MLP neurons of a small language model. Each row is named by its layer, matrix (up: input weights; down: output weights) and neuron, and shows model dimensions 64-255. Each number is 128 + 24 x the weight over its row's rms, rounded and kept within 0 to 255. Numbers have three digits each.
Before each neuron's rows, "fires on" lists the tokens most often at its 100 highest values on Wikipedia text that the model never trained on.

fires on: "C", "S", "-", "c", ":", "T"
L7.up155:133107126124133096123177155153106141120151127098174106127118150121127139087119099146105115140119101141095122107116140141151109120113152137149155092157129119107106152117126116148126178131138145127137140098133116120126144115132109077069127135165148193125103121128136082120140106081153116151143120132133117108119113117098201127145110141113104111117126151152095125137157073158123089133161142126079113118145144154165141113107117138113152137097136134108100131107111146081151101128145167168130125158192102126152142182154122141062133120136154148119109088148101189117090147125085130118
L7.down155:128146143103106175103080137134166105090125175102106124129168117152107103177077103122135166101102096124155098121157134130134107119175141162097139132113062114104151146204114099151130130131120148128134090116135117185144151144186104111160162113105126124127146128134123144094126116092137121143120142108139110103110138136127085176121136118126159165126116137112115120149125127115089127169140132117145145139157122143118135148175171124150087129120145135147156106123149098158126095132140216120138118093132131145110106099086122131115116139082132070093173134115159089137112095118119153115

fires on: "A", "o", "ak", "L", "ro", " |"
L8.up790:119105132101125136134136124121091137139149152115126153119114094138166140099115075137144090101140152082182109105109123126146151129102145152113125115139097135102134176139145146131130162090128110118134152083092108117126165117136144143097126154132123182157134153127136088128155123140124117146143152110147050107101118153119124106174137086132100136126127113114098123116131155139145077120170166132162135114117116144148125156126133092140138118124137150106102108125162122113095160155143102102110133098146174113078105121143140155160142116116155091096061077096150117159113129110162129102
L8.down790:108179109140150115103124094126096118127105152102127106149090103138074141113141147138127103133134117167152122120177111130123133102119106122139146117127093112150137085106133129116129123156125136160137144126103168132098125144076133107124138135136111114106138116115101170157136178146128103154132112156079207146156140163122148112146150148089166102155145133143209119128135135109111165079126094136078099117166173127119148109123130149127140157168125101135113143152137106125119078123103125141108126146139103130163150128150142103090106157160113108167169129104121169094105115140104127119

fires on: "ity", " 100", "T", "\n ", "ital", " Country"
L5.up8:122088139075156120079099138107131094126141122121167151108151155101105116117127101164148121144132125150165087121105127104142113160120133149174137131137134119113147130148162149130145115088154163116143135108113141155147194104095096118117139140099108173172140154119124105094168034085122080104139080114113154133100100135107098153137061151139082131166125156108120124089137156136148130127152146116152086146187078136140149126153102118116118155115134142135119091139136125114142137120146142110138106126153132123120124129142096163132133156146158130142098079144132121135147114150113164123
L5.down8:127094116094088130168138125159137147164118108107096097165129165124151150157139154083136130135159154099114150132123138180154128144135145105089127121115119171145093166102118107151101117133128109157090190161130087121131099160158178160147074141154098125109156112104139169157107185139089138158113132137166124113149126106149142127100131092117154121115137084150131079117120099133100118141129155157117146150132180118130130123102105147115102123139139105114095149119104110166112114102120130156137146144123064125114127115159122118108122100107089132091103162119154155117094076136127110135

fires on: "ference", "ree", " based", " may", "bor", "k"
L5.up320:092104151103118105151174132114161089123156115105118120089128129132101098154127103149110094129151119138149150126132110147147117123109155081142124115147119120185142153158173142136122091148138128140170128132149100111110126113129146129127081150120137088098121108128147099101185154105088147112151131112140145141119124127157148169133113123148120140173126129105118095126160110127104109115114131175142100129168127103110126077138144148098130174118096114088107144135151106100153173107179101153141172104139100137099140140128095123126124140083171157108181117138143126143100070135140143117
L5.down320:119158133144159155133080129137095185125120146125137131160135145153150133095130181135149151131099123121096102165118148056134139177122103174129116129111127135100105093097100106141122162076113138110089120121104161163139132136117124134115164117123138121161118133127083120131093104157141093126128117154135118120135115147099129112134103147133163142076145162127137157096066132141128169106160150104100136126101146153162133148151098118130120119094155139165142105118138123132121100132079151107156083138118121122136152115126110147104144133130096132180083117136112164149168152206137143163

fires on: "h", "et", "ide", "um", "ad", "ess"
L7.up390:118126090123126116153148116156146159110176121119107096138129140140101128099111147175135145138128091109120131140102143138114163148126154103152109128120113140115132168131171097137139128065127131165139092125124120131136132107106062131089091130092164131126086139097122119143134123150171111115115130167148126111125080115180113149125122145134076085157140148104122162083121114121185141132145153151163138125094155113101118104137124151112144171138079103111126111082132119102150115106110122084118140107140134140099165132135129123116100129104177102120150134100130127125130118133113171109
L7.down390:112148187103114178125120136141146114132100113157168136079104159132149098148163113167063128104135118102115143126099134126125084168160123161120133105123103112166113120108117143102120106120125124118157113107147155085142117124083149131138160128152097112143087134105116133113141141128157137125133149101122090143111121148100166140161154091111147117151127138100154137156147117110133150117173155140106136137140153103145082135121133072107126141096152128076106155172078119133147156096125107154151121122120153126154132115149155163128127129076092137126114132106091114162145110109137141161

fires on: "im", "ad", "c", "ac", "h", "emb"
L7.up241:113093142136119099113159084171130159116165129117087060111105162097096137164104112172117105121143126108162136136104179124078113121106161086144137104133112108133106144114150085107121121123143117116097102083142110140125129158130123162111095154134157117118143145104105093110108157126153124159127128140128175121150086132140118090142133159154118110127188145088109161136128125144171134122141151166078169135112108089100119071141093165121141157146134099106093158166073134118113114142131152093108123128141136111106186127137111102094183117129131118105141106144143150140119159124136150133
L7.down241:164144149170172095098125152133097110084142107108123196138111091140145104124140103104123124120143152193063131141139132134170117143135136156101125151127130118108124095158156134130104119082115128130176123151168122111124103103148136112128150116169089080133124194160116131116122109102124150122109130144121091095115161148108124140157146154135142154106107163100129098142139161089126143123096137154164138143123143128132099123122146113087098131090127138154115160088122114105159156086169115174153115143137144151096162116107122155170073086131115152125145140101153135141145108105147120121

fires on: "ues", " may", "ities", ":", "ident", "ength"
L5.up913:109077095134094062127162119124125109114141123149146114113138141132121117112146163154162135139156090142148120140121155150114129141109124104208139099150115132143121190135154101112132140102141122117139137139176089144148111094135094094157084142131154110131114097145147110149139132093107123119122087146138194123145075149100119147146109171156055117124120118105166111113161145161114102101148144147169067152153091110118141130146078120091098145140133174128118142101137125143120133088157125138163114143143144148146171149140128181111139133126148146118115120124104109196143106127125116133
L5.down913:093158146121167168135105152114113127154123117089110128120151115115147162121153094164079128132094139136125138117155083126140142111123149137055101128129120141153135082136133129136140100163115161171179131120128181110139141163134133133083158141127097106155180152122110138121130128124116118142104096107171075140100156129116120132095161091110175128128135132114123130142118125088122141134085103109072200123123144149134153104124114108188170126130159111132119143136108119104132171154132136131125154124131129102107129100162125068140158108129149096150134119134154149094100118132127181150

fires on: "up", "n", "le", "m", "ach", " 2,"
L7.up402:113165089075097124154090127145135125113109143115184153116106106125137126125162127104123139137130177112174149132123116097159130131106097167105140101158153122109141139099163121158106116113111151130158127077125131168118111118128083143118116123211115147127138159121129091128125143078107107130149075086132127129157135176148164150132136106087116117095133133138139102166141092178092082119160122137116108142099161136168203129126165100156176111120103104140140091097158124113126114095169141124136126126096086123120101157118148113120119148120150114142106127099122122150152143156116142122
L7.down402:142103176201114115115139134129124126179142122156133092151110135125120125140138111153098096078139090148100107095143146116117098123109135085152124180102097168119118144142097126128156127128135098107104134141107133118140153116133144110139137117067123097137071100115106122139167085157136144132126131164150105117085106099128090141138118144139106136134131155153129156089139140098178143142053138125149125125186117140127083128152093123115092152153130157117109184140097102152141111108095098114113181136183155122128121110134088157119114079122128123142153132151144149158100121123109144145

fires on: "N", "R", "on", "o", "ro", "uro"
L9.up258:083120106085157134126164135176137133094135143130141137158143121124121112118123092152145161128144157118148129171129139098117128120102109138103121085148164162142132167149157154140105152135138122125168104114124119086129130114093136124140103094165111143149141177125139121137123145117097090105154101100116118114111183141156158106178051133120040145119109139083113113094132118177113112131165189111103112137116066139172113143131152172152150134122138131066122106130148088121132139159110089133137132140133129152136132072161092098138115124127128117132065087108111114122119127119136123135
L9.down258:135141128088132092118128136139114135152110106148098096127129113144173091124129169084106119146127115164119135121126149131114145104086148140103162120150135116109112094132123089152120075117114095116109092153141130186115158143144098171103119132181117127111120093126157174162144132136104128130158122188151110108152132107135128107107171149117175145164129121128173103176136142120148136119134112144127122153140169148099118076086147136077190154087099115156142153180145094104126117159139177140136095142128097160140145178086127130097126147147127105125098114136104135130109140169117110095

fires on: "R", ".", "B", "F", "S", "K"
L8.up652:117134120115111115121127131143056144166139143103132147112116114166156131100103087136103069121139100129119130122105128129143125130133129125179154141145119138141128091128179089117107188142149163147135131130119172134119191152120137110134147148166163148114104131129108065144136154130114113097127082128131139171138136111118133120169123129087144141106134165110138132135139140162125131130159126142107086111121160134117140174139099094138146157126128111109093128149150106119133138107079155087134147124117122068138129126109081129096127105102143124137118070096143143098101182115129102126
L8.down652:141117140102109133106104115144161090141125162120121141160143111135132161180105105113175146095078095160169088128117107142118129146154143179153135141119124105100169146187126150135150131101131142139109114116137133139127102149154108093090114103159116146098104128091086116099124078113107154146128143104104138096152145125100105123147104124150122144132133092114114088129141173125145122139155139125171111171115123117163102125118127150105125146146160133136147122125118154122124099125126170116116114128132099165149138115130126089143121107137119125080137087076147151134106142091143113121

fires on: "o", "u", "s", "ial", "ro"
L8.up502:100094135127140154152127115080117147142131141122120130095134072134111150127108120090125110125150108089117112124126130129145122110131124130131125160127150129157142143125158113121141167127126154174154142094137135130136143136089106123111123136155130143120140144144136108154136065147112117131160155127131146110107125129113156120094143068145098150134118193142149109115113124134141107115130126073106131104156113170160168133134103139112112114139159146131121137130121128138096143112127136097114132141114144079087121161059103128146082147141188094112139090138134109093168149116145127093
L8.down502:150156091124140136066117150126136128139099117129122128113133135159127100115200074114135142113123129107151191148107100138135140132148109093131149147133104140156153131139122116173110096146124111150127092147136129117152068141139136111127136103128152127120112167172123157083158127121150113141117143146107130174113136169131141122137132134102161092089126087120135141138169104114121132128149131149098122171105136088149127123118136137105108154136109086155117132079166094091086125125115133137143134157126107140136150153181142129110123108125048137118102144115114126110088119132122100138

fires on: "er", "it", "l", "g", "s", "gan"
L8.up300:081107130155121105132105126163126138150090152127138129144148135101143103148115135173116137080153109156166133086104158116121111096123134110166134128097116138136110117105138076119136131163182115147121114123114116141128124153110116105127121120086147120106174126144114154133114112106112077115121136204141124106115110140153133091140117144104157190115133149118209117132102115157153092154121173152143140118147119099110133139149103143102123156119109121133124134155092111152169150105132119124192187132115098151116122114060135141095076112110140113122143134107090124139103144143137165119
L8.down300:132115169133159124129157132087145060149151104117118080141118152120110130136118125140115119112119125125135128170166148109093128104065139140079134076142142116095113140136123151101111138146160134140109124119120106159108105109140171113113132139128140118100152167171131130179112118114133116137125133085179117171084115124149138113133104106114173139130125097110124148157126134155117110139163129143146129111116129164087089117144173121134150140096113167098140143157127150107159127159107130143100118129117125111132113079116141093103142128117110170130107135093079161108131135156179146116

fires on: "ity", " down", " ed", " University", "ital", "ected"
L5.up355:153066133110118080117100136124113104082157152149144143119144106150114094091116131128089130100146109121124125134108159132143080171150061130160119105134098117135161140113179146109135143138149105123127158118145123115132136110133106108148102133122114141137097097120100122112126108125098107140156109152114097112148094135150121146131119120103083124150144155088143096079129129155111158111178132142145109181137098151182159135152144104152126189114168146116143144092116106146105100136118128114163134138143120121108189167108132142098100120109159120146146113127120102147155134128097135124
L5.down355:113140134121136151140174113138137144146117111106107131131120151098165186145177109125151125139143110143114137125146095155110181074133157142100147138118173146151094145161089080113109138118117144151146113166119119117142111170126138128114134128105122112135172197163151136174112134121140142070083106126120147135121127103126110115099134120137164118106122076163136134172129143100154107126114120157115147125071170093118132138085102135114116083152095141148122108123112143111106127145154103146096115116109138110102089099177112139110191114139092126122066115101123161092108118090157135139

fires on: " eng", "ree", "ram", " based", "cted", "ial"
L5.up780:044146185120085160140134118144157172116161145113092125138131118115149114123136119160108111111162129148144129086158178142124118119143110146136154165139146176113133137133144095094125126145142143175142096137119113123076114130120139139146124125136136157074110144132139111101157126149128132111152183125133153156101122118143173122158135150118109112167161130135136116141155160115123125127084149141154084097127086130120110132126087110113184180125141128131116094129139150146123168117103115107113150124133094134090126118135138142146131113116131149122131113163189124181119136129141106104
L5.down780:165118093162168103152146150131114126098117155115161123114106114140112140116105124088124178135104128079152117184115114102166132140093159139128072139127128122136138130114124132176122132086118138092136135111173155153163135126119129122102127128131124097169149166139126148136086099112133125162081102150120087111148105135132120164120114107127139139088079117117112140120101092140121121135182106125101146161142169143131139116125204151121088114152141139116162155116116107113138093132152123133141115155133154128174150130136103131098119134120137075127139127110066138105130129125122151151

fires on: "iss", ".", "/", "S", "E", "T"
L8.up600:090097099135106108137164124161121155146131144110156111087107118102136134133127102141151105120175144140085092120174107126139087131114169105154151171152131148135166148160154089126142166138156114139117146091114160141101162108138142139115166185155153161120121121086121074158126106116117102154165122105113102112129118144108120123144109104109115105145090124145114125123128100159118093095104130129118074114139139133115136131131132106133165157148124156098106170135179149137126134151137109115099173134161148135127124155091104102103118110131171127159098105123118112121102132145147125124
L8.down600:132151138101125149140068127148166085074136176126098112110136177146114116161131097145126164130134096136161156138114095182086138113128140124120141154116133093145125102173101143099115095123135149150130103133155097120168120159110141102125123102080076146155160125139095144127130107110158125117136128150103133144139130118159106148130116131146125123125186142123133127152126122135128148148148137090148145136092118089125147107110149136116080115149100110153161116134120077106165089137093166127133148129112108145132158096160100154108152121119117141100148112131158155142127133071105134175